Part of a small language model's weights.
Size: 14 layers, width 160, 2 heads of 64 (1 for keys and values), MLP 768 ReLU, vocabulary 2615, 5.17M parameters.
Training: 209M tokens, 13376 steps.
MLP neurons of a small language model. Each row is named by its layer, matrix (up: input weights) and neuron, and shows model dimensions 0-159. Each number is 128 + 24 x the weight over its row's rms, rounded and kept within 0 to 255. Numbers have three digits each.
After each neuron's rows, "fires on" lists the tokens most often at its 100 highest values on Wikipedia text that the model never trained on.

L4.up8:185147143118114101145115140127129097101124160080123088123094187120136114147134169113074105126103087101102107126151124146118153114148145087168108135113087172150112110102155094104081165130101143126148089131105128128130141113119134103162128161117123108129123115158135119134128092171103159127129137076118119127116122173127077158131129130092169083074114101090087125131114132126126160131126108125082118091133111164151119111099115142156133133142114148119095136118126155128108107136132137
fires on: "-", "ut", "z", "iv", "ong"

L7.up556:154115106085165164131112135132112111104169125147106082118116099109098137130132175131095141111139126170126108141108146120158134125135107103149141123133127139183120170103132161142090150122076129122136081094154149140146144096171133125154090133084115103129096078108127084138133116120096109141150172124092134094095133180116153155125134117144159109138129128100102098115125143140154156154121136176102139145140126170095087143160140141193135101128088113108124152119139142121125121132106118
fires on: "ach", "z", "en", "ut", "s"

L6.up7:129123114126112064124138127126121115169128088183139141193132124127116094118140115124102159100140125143116155174108140083161136166143133120129111147134139103129156142139104134144110178080148103123159149157127139135124173165137156171147133127097166168112117171133153132136149164153139101123142128141140134147184108144091137130137131171145153121106100144137150105120103109129120155170162130140134127182131135119144095156092136158103177136109164145097108139118146116122156101159135150
fires on: "ed ", "e", "early ", "in"

L10.up312:182161150107094146080132157100113128130122123147093108165122128133125100098167125115149132112115116112116126172130124119127108067118152106138074127145095161100134140124144128153100152163108132069097106128150109116173116083124135115105118169096105110127121177091123132174153132132097108149116112122127131152106141169129182133115149161154156130135165107128140153136114120115073159115112115137157106094120139154162103137121098123066170127138102128135116115124103132116154125128161137
fires on: "at", "d", "t", "n", "b"

L4.up21:125122125128121119159098139124147141084086124148155154131172137134151096098132153167126114156125100126093155135128162128115091135104109097116154092092156125160152170100145154096144143133156121077146119129120133110126118142104121135165094122089128072134113138115137131145151135143171121153142136126147164156151141101100118164135156123106118177104139118134143113136115152049138145099148137111174157104121152122127100102104137129161145150129136135200113161100117136162087092119143102
fires on: "0", "af", "iv", "ay", "aw"

L11.up630:111160111120161116118178121170155109128127116143111109101114136155166156124124095134119087095143124097133146111092136133113100137111147134083151127087167132132161135136139140118073122134146133170146143196143095119128122121113170100118112133115094134144097120163170115126116118137080138115165112084096125162134163139063121137123095104129055133125186127130143074079142153125153154142111112139125115118152146110129122126103111162147135124145137132128134153109150119098123120110099112
fires on: "itte", "chang", "mov", "par"

L6.up617:097101128108166114135121111171134107148105153091131077106147125146140117117155137126132133112139161134127128108142140163111130133080161113128140129097133130139124110141141107132105129091092100129106151124106145128135109103063145133123133124110112116157143073103143146145166099119076140130146141100158116129137099174075121084145082090121099098149156146126120128118159107111122139074146125128155162128119149138163099107103129068126099084108094063147158115114106138105154153145144148
fires on: "k", "6", "9", "ch"

L7.up90:162143107065151119140101154138128161130171164146151123110112165139125140139143120123149138101112097131141137156111174079126145127116131063103174142107112169096155126104101153166143188129138116151102074120095094159117118106162129110075122150127143112136110134105111125115144146153091120142118098143114102116168134143090080142100097096148113166128122133113130112123140120150144163115103137127164116149139094137144072149096156156144154141095123126150130111137141118097132107119120136
fires on: "-", "P", "p", "o "

L10.up423:172141116153138152130128117151094116124146132136089107130117151109149117152160120127102129117138089128139148075180135088105146099128144139155127103130139138116112110124126121156128130123097137108110117139134139133151100084177117084116138134132165147127126140120166104110076092119127110078109124093166102142152139103169103097098071136183128140124142132111149143128115111167143164134153107121120105188117119157058128142137095130081099122074130143150140117149096129141098129092135142
fires on: "-", "Cent", "J", "International "

L8.up446:118100105146136114135118141148110115177142176144145200110093141162079151159125118111126149184149155091130137141124168155099075143127136106106129154099128144150153159135097154170145124120145141169124136129096107108149101154118153154109105129120105121109126082137110099113147144135129136138140118162122116150128130125078096111141093144128135099129080113123165138127156107142135185100101155127164153142173115111135154167167138139089124121119131144151164135122123124153102093103097119
fires on: "o ", "-", "t", "cre"

L8.up493:086128149106143133144080108114106086118126165114134072104101130143153096167193102094121108147114093141108119128172074128121125143135162150127133148123127170101145130168162134132127119107080120115167148103133093105167135108140111124102149138121145111132123149169124132138130070147124118140131225089109163142120135132090111101164099143117100145131091140130112120117119148129101121123135116179155123139164124125129132154159101132142135100141145116119114109136103132137108121114090112
fires on: "i", "al", "ag", "am", "ub", "ig"

L10.up625:100164137107135162130152165099115131128125140166114119109148187107111094116117109121096144120173125120135152152108072133134116109128136139139141122122158117120106121142125110109137135142113129125137140097161176113138150111145191152149107155109115128109097142147118107162151143102167121109100097148152156114151161134119146143089135113101139090100181095110103132113171143147083131095135129152127155113106103123108170118073087149187111153130168146100087147123140107086113110108116144
fires on: "t", "emb", "ing", "ight", "ess", "er"

L8.up205:166113106098145098134116133134155130119135121125119105094132106117141116113110114117118125113137138144100117143138132148105158134180140147165131139106104154107148158095107126133154118145138117156116129140146138173090134119084110118154111138169072129094111106176157154117130110118128137154129127159109136152104073149127129144124109107140111134093149197111074108153112159124103187135136169199128111142167114127178111120145123151173126120130152108075069128117132129154159131120117110
fires on: "and ", "h", "gr", "ian ", ", ", "b"

L10.up666:097140126130104095143114136112132079145181108156152148154116091143151120203138156146119152139118115126082177105138109133117125129126108117081129157113109117125093076126120159162131150156117130154117123119084089149126140140170102127185134121136132159124101146114137166075152127127105114125121149084133122150157119128126073137114098151102132156096150156123117138124112124137126105156096119150124116119101126112144125138110090080142142159094129134180100120132118131099124115194132112
fires on: ".", ". ", "v", "–"

L10.up232:147141129156103129104119144126153127136141127169191165132111139144129142174154192127149122165114115107108122135153118138122114102151157089148097151169100131124166147150072123155141116114086125128123123144124142112103143174116112127102113139183094139121104120136152105159122152160135101157179114131126128136138152129127124146175123120144142147125150114134161151114129141174137142097173127106132156128137128150116062190141108117056122147106093148149109133114137164143123125122099142
fires on: "t", "at", "3 ", "T", "(", "th"

L2.up90:150193123084098125095133114120115107128083100140115153106129149127108127206136135136112148119105103109109146119124181122150135157090128116118149160143125128121135148132122152170136143133157127115142142111137176119107122156108155109122092148095110128094124123104137119156156111143138170137110130149094133120118119168122135117157114127161166143120133124122168124162104121089147106127106079135138103134155117127174181141130089082095153120124137126078118112095111113109153071154170090
fires on: "===", "=="

L4.up636:087127131112120114104120137139161123136108118160118097097110112164146122100133167131137125135137143084099156108071101145111148105078155148085138132108099125138130136146097123121121141135160168109130130158142146138091131152184089160156132076129118109114092108147087115147151124135181097162139149094106120094185131121145127121127120121156119150166148108163146131134126148142134095099148178120102181142099122135127138118161145089139105129135159112096129127142139163085106125112088154
fires on: "\n", "ig", "- ", "| ", ". "

L11.up529:116096165137141136168176129162127130141156107135100098085135132108124129127129148159129083104120123138131122126088132120152134119181126182136120094092138121108180095140138127154129138151127094124143136138139143168146132126122116102091092126153100159113141143129082111146094097080124126136123117168131156137114161130127127098062133158164129176129120103129096142146118140127162145142090130100120161129148149101148132162120127117073091138098170141177143122138148179153149138089133109
fires on: "ar", "ul", "Ar", "or", "ant", "id"

L2.up474:114107103140135143137137082076139139130124148128186154133143083139108119126137124111081102122149091155142142122113168095120135160106124154115109137127141177102152127101099125130128144143094121104116152169118162138173108125140140131116103105086104129120127165137174151149135115057144166104151124126135126137137127121150086093150107159135133080108120141154055157119123128112136124099093139126137098106130106101144102073139147072133135127151130128121161144128164141110149138125107175
fires on: "sur", "he ", "Cath", "eded "

L10.up726:106117149156125138148139127085161133132164117098120107176112165134137142170128151129094087148150121144175140124134143196093140140136143132121124106126156129110129164124091154178081172112106122179135074144115141113117167118113104143130165134108155115118100111128122114132107107156124111147137095179150153145179147116154129134151157131086099146125101126084139132113149098111109111124165128141158160113137113150154132158094151128135130110116121144163125117101107154090174114095137157
fires on: "un", "war", "er", "w", "on", "Ber"

L11.up735:137087164141114130135158170092092090127144122135099138089148142151147122158123132171130132077170140156125133145116138189159119106139149144123126147106127156143135156107126134129118127132150098146180130132139116133110133154141099095099114118130165162122188176128134116109125088148144114151158090121152124114171148145111107127114143104127131170130081090136128102119161139101132133090138133125108160122175077091099131134111069108102109125134132146161118123148130129145143142084073116
fires on: "ur", "continu", "or", "ail", "g", "ul"

L10.up139:144098167129142142127113126165164122114136135131104079150192154111162131129131098139119120100107127131119121125145143090125123107144115144109119127143143146149168159138110139118143159150156106130114113155140156145099164163124138120155092131186135113114092125096134088142133082103136060121133140125124152105146093137138110149148170086121133159133166155148129144140149117107080131078144134156183133129146146135151127088125107118122114151120181152129109125085117136103118098058131159
fires on: "\n", ". ", "==", "\n\n"

L6.up186:159076118099118124136104149131137100134101141167157125147121151192116122139088088110115150106100145101094125135114152158198125111075119114137128139163133144125155127117150094124139116118117130127134157111100103089072123129110167108114132112090149109131136140182133176110151115121125107139153135102144091118135158150146098136158126100141130126142123127112143116095127155173132154106126151140128072103131095148155078119117163060138124104107132135122129148153105092113123105118092143
fires on: "u", "om", "ti", "if", "en"

L4.up501:120109143066162135139153113112102140131125140146170154104137129168133090138120117099117134150139104162146145128098140130082126126103130146111093117111117152115147110104149142190172152122128133104116179129154059155205120122086127091159125129071109130110134142062132118146112132134080119169143112120118145125184163103110092138124149147140128116150156097119158148112105129131127125129111131138140128137136123156116156099162137100129146158132131141121098101124135095111130116164147103
fires on: "\n", "os", "and", ": ", "v", "om"

L4.up447:084110110153143146111085101156115107112145083136114136101126091147098127094104124077124118076106128145123104087161096147087112119146124126135125154099145139111182145104111136141141136157109151145105162150127107152140108095165142114164109163148106141118117105130092115127111169113145105138098129129137088103106127085074157114104148159144127135174125102090117162166084172127146121152122123134135107122096168102116130103114138153150085125093120130158116144149150143156104094119136145
fires on: "cont", "eb", "\n\n", "of", "prof", "att"

L6.up554:127139158081163115114129093148135151125173131137147123175109124133149105071162120131105155097141127111126134125115142188103123136134131125162137130157149152122143163056095166139144117117125135158135071136147132150113087135127108105104123142125128112129174083113126112139137154171123086135126131120131116121164100153172131110119122118130134118127140125098139141142100095123093123123128128141172167100080079126142124099107069101124133104128118142165094127126177120137169127151128176
fires on: "\n\n", ". ", "\n", ", ", "spe"

L10.up425:092120115137129105096131108133095116136083107152114135157133143108134096070139126140128147146169141103127153124154104143126121113107179151078115109123108102127110101151102184145114094107123096141151147138139085129095138073101093098127133134142084161127172113175132096124148122159149128104167105092134099126128121148133123099116113061092132112117136145135121146103125099127085119119126143176158162114085139123092129149167162133164150123122127144126092131132120126177098118129110142
fires on: "9", "g", "4", "7", "6", "km"

L11.up253:139114194083133145138125100145136105143157152160143126126151128161126063157179161097157058113053140121100140133126134142148116159098125154107120129165114177104132106124069112138136130136136144149162112141151161108125131128094148123112110092167138117142117133128128101145116136156125136110129128133115119147160153118134111141175102165099068125122127114118126125113095124132118101104158132143154119143129148107146146155137131098141129101125152159070121143076111110113168115139132125
fires on: "198", "\"", "at ", "t ", "201"

L2.up23:135171177122167120137095146105134107124169134134126136147110142093113119118139110108152162140163093101104139149082107120107142125125116127114179143129111170170094112127138114147107128128135120138133140224124121137139080084129062080103077147123091133114134107086081114139164130137130139131139125111133111092132160108125131166147152134125116138140146142136141143122147152116115140106124143144136138122114124152097123134098102106181164146129163086133150190116127122125107151133153115
fires on: "= ", "first ", "that ", "following ", "=== "

L10.up395:075095132090156122143173115132112119113118142100125161145085121130074146116155139123105138116113102141073102144141108112127109120148142123090137125115115163176125068100068116104096144185097099136152151101123129163143151150156126094151099166154076114134100131150077144168141176144127101153099118139097136119170129152107117133162131121102116134139109130117105117118116096114122146123099164142159134120149104117164154112089155137138100139140125123116140104098139133133120121147131096
fires on: "s", "p", "t", "es", "um", "ers"

L11.up308:142074123168146118099102091109124130138130107147158129120137118158103123139130126140150095097149123064118121116114130134154165187137133118172102079135138137145182138102104134137077103160122071104140124144113141118126140117092101129143134152156118124144124142133099150122166125129104093111141089117080171137159104159136113087143144125161174140143125118114090148135121120142165125111120078092155107113156123129151112112146156127133093118116123136069127125124117165123113090078142112
fires on: "/ ", "tor", "ar", "ass", "er ", "ock"

L8.up551:088113121127112110116115108083142110132131141128128095093116147103133121177184120170088170118073120136152161085129122113166122104125145106123136129117142121112159116122099117086106118120150109095115127149103119140089125116126156065095088093123108105105169138173152139099145129136105187121150126134153107157130160117134116165137196122119102144083147119095121142145126137107108118143092118104128129181123103170170115114123130128114113127159128139131127144116142136084099148109119107
fires on: "u", "ov", "ro", "av", "n", "f"

L2.up59:146157087149131146127101109124126115153161130147104147116127112103136088138110110108121144178130062166069150129113116139143088098103161139118145099139130148150116117133131134166129148144161130105133127154102139158101123148164158151171132096130084119117068107128137126090086097119159153108151108098164123150108140147154103115095111128084164139092149159192128125113125111110118159138124156131134132129163127115168147084128123162099131116115134092094119136135120172115112123098114114
fires on: "also ", "found ", "including ", ". ", "such ", "while "

L6.up698:157122103086113103150133143133159137128120123143132064101124129106130123133151118122099099103096153092138113160095124173133136119165131146156125102106113148112168126097146120138109111113113130140108160197145098123148121132142138127168162124171135116051097137151143101063122154127097141132122128114116099159123090145088130093102119132182127096091129125140134129133100153123107167141120137113146093095144128169108113107162144125154134097104144161163089117105133093119116115145149109
fires on: "– ", ".", ", ", "-", "and ", "ian "

L7.up488:111145155142166087107163120133115119127130146125108127120123100159137173106134112148123106116169116100077169145148124079106133116165147089094135107158154164089159140164128140128106159121095160092144156121124081149162116135107131126096119148127143141170136083135119111107081147103179114111114115143147129092138099087155107118136103160095117160111100153157131142155088106157122112099174105127173116098148142121157136150111138121135139142115117118131121061111147133158144123112113130
fires on: "them", "iv", "him", "id", "ol", "sol"

L4.up669:085155134114162124036150091126133162125120137165182127130100141161125099102120147137131133137137090096087128127102084162076191119141133129105136136139117109126128112082090154138134117097119115137134092119125140133157098128116134157139081101096131131163113105139115102168131110115167116127111148108127125126124106150118147123131126140140129091131146148137114103126127154095138159125147079156116149147102091098097170109161114087128092151112166132144128135152104140142176130107147127
fires on: "sh", "sp", "\n"

L4.up396:122120134080155105134153135147096139135151149149131168113113124130117130128094148127113152102169100160090146102135114136130125146122112135114109133141132128135162092108142098142060113163078124095119137143098154157123109106116086099073144108146128125170089118129129121148085145131131101126100098152149125135153167156138121081110091105124135148064139107122135073165118151143134132117120163146121097187147124161152162089138153125137082122151123140102115123137105150122141111157117174
fires on: "res", "pres", "us", "os", "s", "es"

L4.up285:123129127135104134161145127124095115163133104120177183112105122123143141101091143127109140107134090128157173122125143130106148145128142135154177121131107083104149125171135156090153113114118121088134141130089122131088103162160158096123114141081096068151131170107115142137157125079109145156151146132151127092137137094133138115176106173099140123131106128141137124118128093096128076123136107096127124103139118113163141119107143134123125147144132109152167090067165099134135158169116125
fires on: "and", "initi", "Cath", "eded ", "ovi"

L8.up210:102105108162089114130139147099098147155146129107109125148129145149128119108093115162139122157107124124110180125152089046149121103115167143136070125125136105097122132102147120142095137124069124113090112134120110157084139088144110098136114110121142186105119122107133145129112156121084151123125139130126151118134143174142111089146099154126122093121161126115108124117152141115122125132073096108111116135137137138092089113088131117121122115171139104115107130144121151108049098128134093
fires on: "| ", "m", "m ", "if", "-", "was "

L7.up190:195088093147120102109141130171125119132146106159136119103112148151121135117148087095127140114124135189088164149111111089107157098104130087137139170128117122115150123147183086126087118131112122125115115162155129143130111136151091093156126084112130128149164161160149142126174106104181122125143129098131134144141123130117152153131111146125107113148104089064114120155114113140144123134121128136093133111120140159116123099156108124137119129123148172126154163143074127129171135143093174
fires on: "t", "e", "et", "ut", "ass", "y"

L2.up514:158141119110139119126126121163108108107136172147094099159118134077138102128120178116152093135090121156072167165143106094114130120100098150139092102080081155134152160141088151131161120119114122161145151140129126129123091121118140152119129108084119136152129100151105105141101157156138124140133128072154138159161152147082122151110145170116136129121154137135145144140154105136118162105121168128130142133159115125171094113150138111153122139117127126102154174104108104094143106132186168
fires on: "198", "201", "200", "second ", "199", "th "

L2.up258:101139093116094095115148142144103095177142115115117056100161159100116127126132109111151117157185134132104138095130130139120148160160146118155118147127138147102151098141112147139103126139117129122127123137135171116114138092129143120129130107166155116126136158176153157120131147159143090115104128125138104121116116139146110124127091083076124097138097162085113124074120082149170156133163086155097174152142125105161179143151134143128096134141121139120129126085131122096081138124099135
fires on: "ly ", "is ", "was ", "ately "

L4.up16:148164158166092098112176113127073150135155132098150103105173109168101113123159132163186116123138124138142153138107135095118079141151148114100147142102150153152159145193143126140180119119138135171109121134100148103131150160165102123089114144156129113092164135127128131133095139146111155088133136154137125120153116093126112068120163130099147091136116133112114142158132114122107131108119137111164134129145090128105123104090168157139140104111122116143116115110112153078112153114137148
fires on: "found", "ust", "of ", ": ", "for "

L2.up400:121092143157121103099120112117113137155152126132085149141101162153160132089123090095128118116116114105119163107121110100130174081159103146103106098098110179150078124133126099105102179105134099120115187156111161109161106115142134158107109096100101168103156092135143132162120135116116151108168136101123102070135133125140106150107124124092098137121118142134117122118106147103162151132140166128145116163128122105080133161148143102128077131108144129098116157123132124131140110120082104
fires on: "that ", "to ", "in ", "though ", "has ", "\n\n"

L4.up721:105147173126125129094118110132143174126136177124102121112101090124142144112074140095132070095162132095119151134086095176124125118128133149109133117158133100144067171141143134127191148144129142117101109113097150102147093117121138119126107159118147103119107135104126128143112127139180182163156135149100103144114091128106088150133139140128191104130138153154129100130111118092095092127157131149131158114126111141129133122136132148120077089111136137119129146100133143188135128116103126
fires on: "announced ", "trans", "- ", "\n", "partic"

L8.up689:187083089122131183153115162141167147121130154139134129116167137148167112121133165090119121102136158172088135145160109176135115139140174117162042142131119140098104129108110105129151167156099109129155078169116156106137186139126105129127113166113123128131099121118160113114131119140137124146118159129134136096128130142143148159116119112104110097132141136104144142131141133128130136102161135125093139141146165163118069146121123170106134152102126146134142144145107113113109115082144102
fires on: "or", "t", "ear", "th", "mar", "ur"

L10.up42:142120145125113135136117141127129096132142131119086115123120149149153159162090171115151161133086153155146129114166169142176134143128172125116165176128159154132163144137153112136130148152124126073126137150134115072130148131115121117114111157174158104097110117137089154110116137116121144123160191106110123135123132142130120126146143112115092166146175153132134127105132127136101158138116121157153133094093163107141125074155123145105165135112141118155140117076105100102161070082102111
fires on: "\n", "=="

L4.up3:145113116106136112174141081113143090163092129087122127146149119167157141094120103072131139143134129144110129105122157138083199120146146172129150129134122175089168134122144122180116133133104118126157115116123087079184092159091136129135101116131133127122162107123142141133120124127110133123114106118148109111174131116119138118116169069125139139115137159138127133120101159136152155136124116121117157145110112146161132131106112147166139075183140117145126152103125119086171103127151096
fires on: "and", "air", "ch", "ec", "en", ": "

L10.up11:083165156113149108107158149110150142148102109132098087097124129138125119132135130109091133146159112112125123117119081127131126079126160119126130119186141138114149102144099170102134143116111136101112093132117088058095108085101123128088103134113102154142138148125166130136115117158115148145117096081172119152119142148114142127107152126109167100108097152119121102102147115180085131114120109121144122098119164082187106121114157123102103131163120168091114121124132141091114119115161105
fires on: "d", "n", "av", "ann", "ow"

L8.up386:148157119122151131081099130135113116131146133103115110140149167115144115085088114139130112170164147113108131122075166105100104102072119161109111088127151123155123138152116159130161117121144132125142092117120113123147159131140114102118083134095139109113159130071107122146152145083090128121161167159164128127117133104136137118112126095148172128135119142125132137130123151172112112114148111116192125078131067119105147114118192148147189152127159105118134159104123138150117129124107134
fires on: ": ", "= ", "of ", "at "

L6.up126:151152105147093074132127150101121110160161150106121119136100160084138139116129124146127162093142154127123174140164144094140136089099136132109114148120147134123129083144101124145124098141124127139152081120116168140122111105105172099124157172128127084106158098084137151147111124125168160133133141142156097114143098113152125133158136125097144122164123135122116145125104106118070122139143117133164153107160141119111136143130142115161125104098142072149170098157094157086075173165133137
fires on: "4", "7", "5", "8"

L7.up621:175151126140137089121113104142169092133150104133135137169137111120147150145085127106094161139135140148119172163114144102135133110121133112150130158102125150093130149132106152135126127131091162108138156128145168141104125154096116154172114121170149112116117134131168100110160152149173116140165131125138144117169130108131157159089172142129119049170104103134123197183106154119165100158142185145125067124129125112120137147126106132157135128135123129135108108131130120126115108132126140
fires on: "e", "a", "u"

L7.up510:087145130117099147123190140116145133185156133163119129116118138132137138126104118153147095177097120096154113131136135119167114168124128149168139173139138138119160097118128127119158151152124096121095144143157160134073112125140127108148084154129122171125119153187137130158133109110105132158148170154132128111121128126125137113139050179122120118123107120115107104111137139155094080180103155133137134169147163160108144119135152169110148122140138134161105117141088108140119105158138117
fires on: "is", "| ", "-", "ab", "v", "or "

L2.up348:173195144130092131078118080140084162154098083095104109148094175182156156124146157185108132131126101118159160128097141154124143122124158136123136197102114125105154143147128134144112170130152099110124135155118124081118089134127151138149089145109132134122110129121115156158094110162079106122102136137123115143152099114135116106127158155163091127109155137128123113148119144103112132149111094142138108167122125119131118148118108110102127117114121127102108121132146159142179151137146143
fires on: "=="

L10.up645:104125107141130136137149143174149125141083120109115130155130153134132121076158102100164124176138144156109128149101134146096108158146143119140153153127115113131177134111143129121119117140120136161155082105123126108111169075176131105110121129077104100143114121080090161110115102127135115117119155081135125098106143095117135119175173098171146101146093156106133127134112093160167189188136138101144134116135126104109108125148105111125123137083120150130115126149088152132114093131109143
fires on: "ag", "ip", "is", "at", "sec", "d"

L10.up611:163093115159150189119120120155134086123128119115117158152157112124109142179168113108088147122112116130106139112156127119147144122139158150162115117159166161125102164148148138129111120102146133155154111119121184089063149138155106115108134163133130158124085149166158139138103118143107124098133110147148137126151119147130122104169141085086161127102118105120181145098124118159095114147139116124108107145148134117135106134160161134112119120137100113169144116160092150105165061134126154
fires on: "an", "house", "er", "aur", "un", "in"

L10.up398:133172128124119116147116120150124078148096088093098106122094136146158142112144126139161133119149122102157139111124120146130119137088115139100160156105140133135141158121091115137116152170132100118147137154146169101187174163143108133157123177105107128111132095144125141134084140051121113130136127139152186079125134102127118148140137118107135155129118102136115133149120080126109132157151114128157116142119136113177083140151136104097192101106169126172131090086121135144119130117109132
fires on: "==", "==="

L2.up744:112099132142105164112157142146150148166170123119138130106105157139147125152085121152171130109131110120122184128107169169156119145115131136087120084106114138150099144138109136125133150129152136158083132122099118147119105114121118145164133116171143172166090120082128152121133130144157116091147128109156114120084104165149109134115072117135155150126118140170119116085149114133099157127117103087116148099120142115092098123094119113151108158131149127135132079175108157139104127074099094
fires on: "its ", "such ", "% ", "these ", "N ", "while "

L4.up590:111140116125192106131120132128119172166119117115136152129134105141170108093129133134132146145129068113117127108145110118140146111117154170166153132109120103121117118090115145107110106116121119160130162104071107122186195123168125137179140124100140107163135112126147136144133111163170127133123102126107126166121139113108126126097114100121116096149161123144102079131141107133105181112122161119146153150142088138119118121120118093128070111113146091168132140125154191117095109109143099
fires on: "sp", "J"

L8.up389:098137114125121146169148138174139141100115140101087143098117130129142148113127120122083124103129131140126131138129096191143140098109143165118127135170172101107129171143139138099137131140137102119113116098146093092082135129128190139114141159131117111133105124158160170125161156124094121123140130129130063126163146150128079138123112118113077090115141142129182123125092105143126144115129111104150115147149161111098068119164119126140143120095160134084193131136110127107153105132124157
fires on: "a ", "an ", "an", "x", "en", "u"

L6.up75:142113119101117101134159112121046098121145099189083104117106129112131137131179137138098117139067113133093114125133167135100200127119164116120113128099132137127119149107089127139140123139121146126102156091130152146128125120157095121136121136115123143108119101131136112136141145170167175154099136134151155101089094159156108164107139108083101128114127171175152156098100121153101137112112122124143123154165144129115124110127130119106139107138171106121144084111135139123101113153083136
fires on: ".", "| ", ": ", ",", "feat"

L10.up78:130155100129080111126108160161100100133140119132130121219144122119153108117157159139148099121142152087168126133160158112122083125132147125081086111121126152124128101137135123116086140137131140122127140101145150146137118124130138115085126191141132132122136105119125161087132145124106110142145117075183090110142106135140099127114107098135131119120153119114124136152151083145085127094156103131159113138085188134123090126122131128195110163130147100141143113107140172111105122134131106
fires on: "8", "af", "un", "7", "9", "ill"

L4.up469:145153121129100132143128113131118118149113085165102155170184159181086136167152137120096067126156130100156108159112121090108072147134157145115127158114169122137153142112118128114105112135088120132116144138162133146106105132143111125162132131133130132126122123092122144164093118134119132073143119077137111118161126108073115114142123158119153129132162169129153136107147135090086118079150104121142125138113120075150135111115118092159138161159143168112161117170145119111143139138148108
fires on: "°", "7", "6", "8", "9", "2"

L2.up384:118151133091162097144141089156123077158153125162116103097141085131154145126131112149141099140154161153180145117132196186130141137119126101131114080118104119108153104153136147142164140136145148139126113133117146133112119122139155141125125083160160114155145123144139135101069122163120118116171136118119107089125097126111102127116113082159119155104111133108110153148107101149126114174180170152162132173158111155115176141111152114134150115137131095119106108128101129148093114143126105
fires on: "was ", "- ", "is ", "of ", "| "

L2.up170:136162086133097114074117092126100116130089083111169143169128144138135161161134123155090114117109124117110113109073187102177113115153143132098133160140140101137117109116112141103141152130141125172185124172130191087152119145128139150134095124149132150092127133107142130154139110137118129138099095114110125145147110130151132156115115131125153141089127125137148092159145108144122162119156095122117124155118142177105122169138134102141139140096123141104089069085133144132103108112119104
fires on: "==", "==="

L2.up447:122100162085124122130121105107082089149107129117134177140126139113134154135142117121093142116150136097126121131138114151171176111122111122132125115138094179140103111171110128112058175126153091135151114176115124136095132155135139128119100099105076156132149155119120148105132130124113112100131138106126095048185104104119126137121133110119114136119081139123119141128136112139200167139140158138150126148134156107118159115122120117116093128119173128111122145154107121156157094092101116
fires on: "\n\n", "In "

L11.up656:093148127137133086121115150135148130151183181076140125150132143117146145128123149138113128151167115182151135113100123148123139166109124115149141147094123112110113147119173150142117143139168138162146101128132122148097121126098085147112103144091129104143126133099063136104130090141169143126113125135122125144142166121129161166108124127141147135075140170142167119099102136140130155138128130163141118170154181138105110106155116095137047119074141141125137139116125123125075113112115113
fires on: "sec", "p", "inc", "bu", "ag", "on"

L4.up187:158112155090159099161116131149117072133148103139112107090093194151082123102116114185145144130119137126144177143148163112152133137150125150147143117137144095132088139122123138130110109155082140142131127027133169149125090100152127100126138101134133146111121158149147142127163107156096169142126086102124146151127147127127149142078156110113156122117151137121128159131125122119112168121141142132148128129139131108100137095117098156090160104109124128124160147145102157139122139093111126
fires on: "ts", ".", "tis", "tics", ",", "}"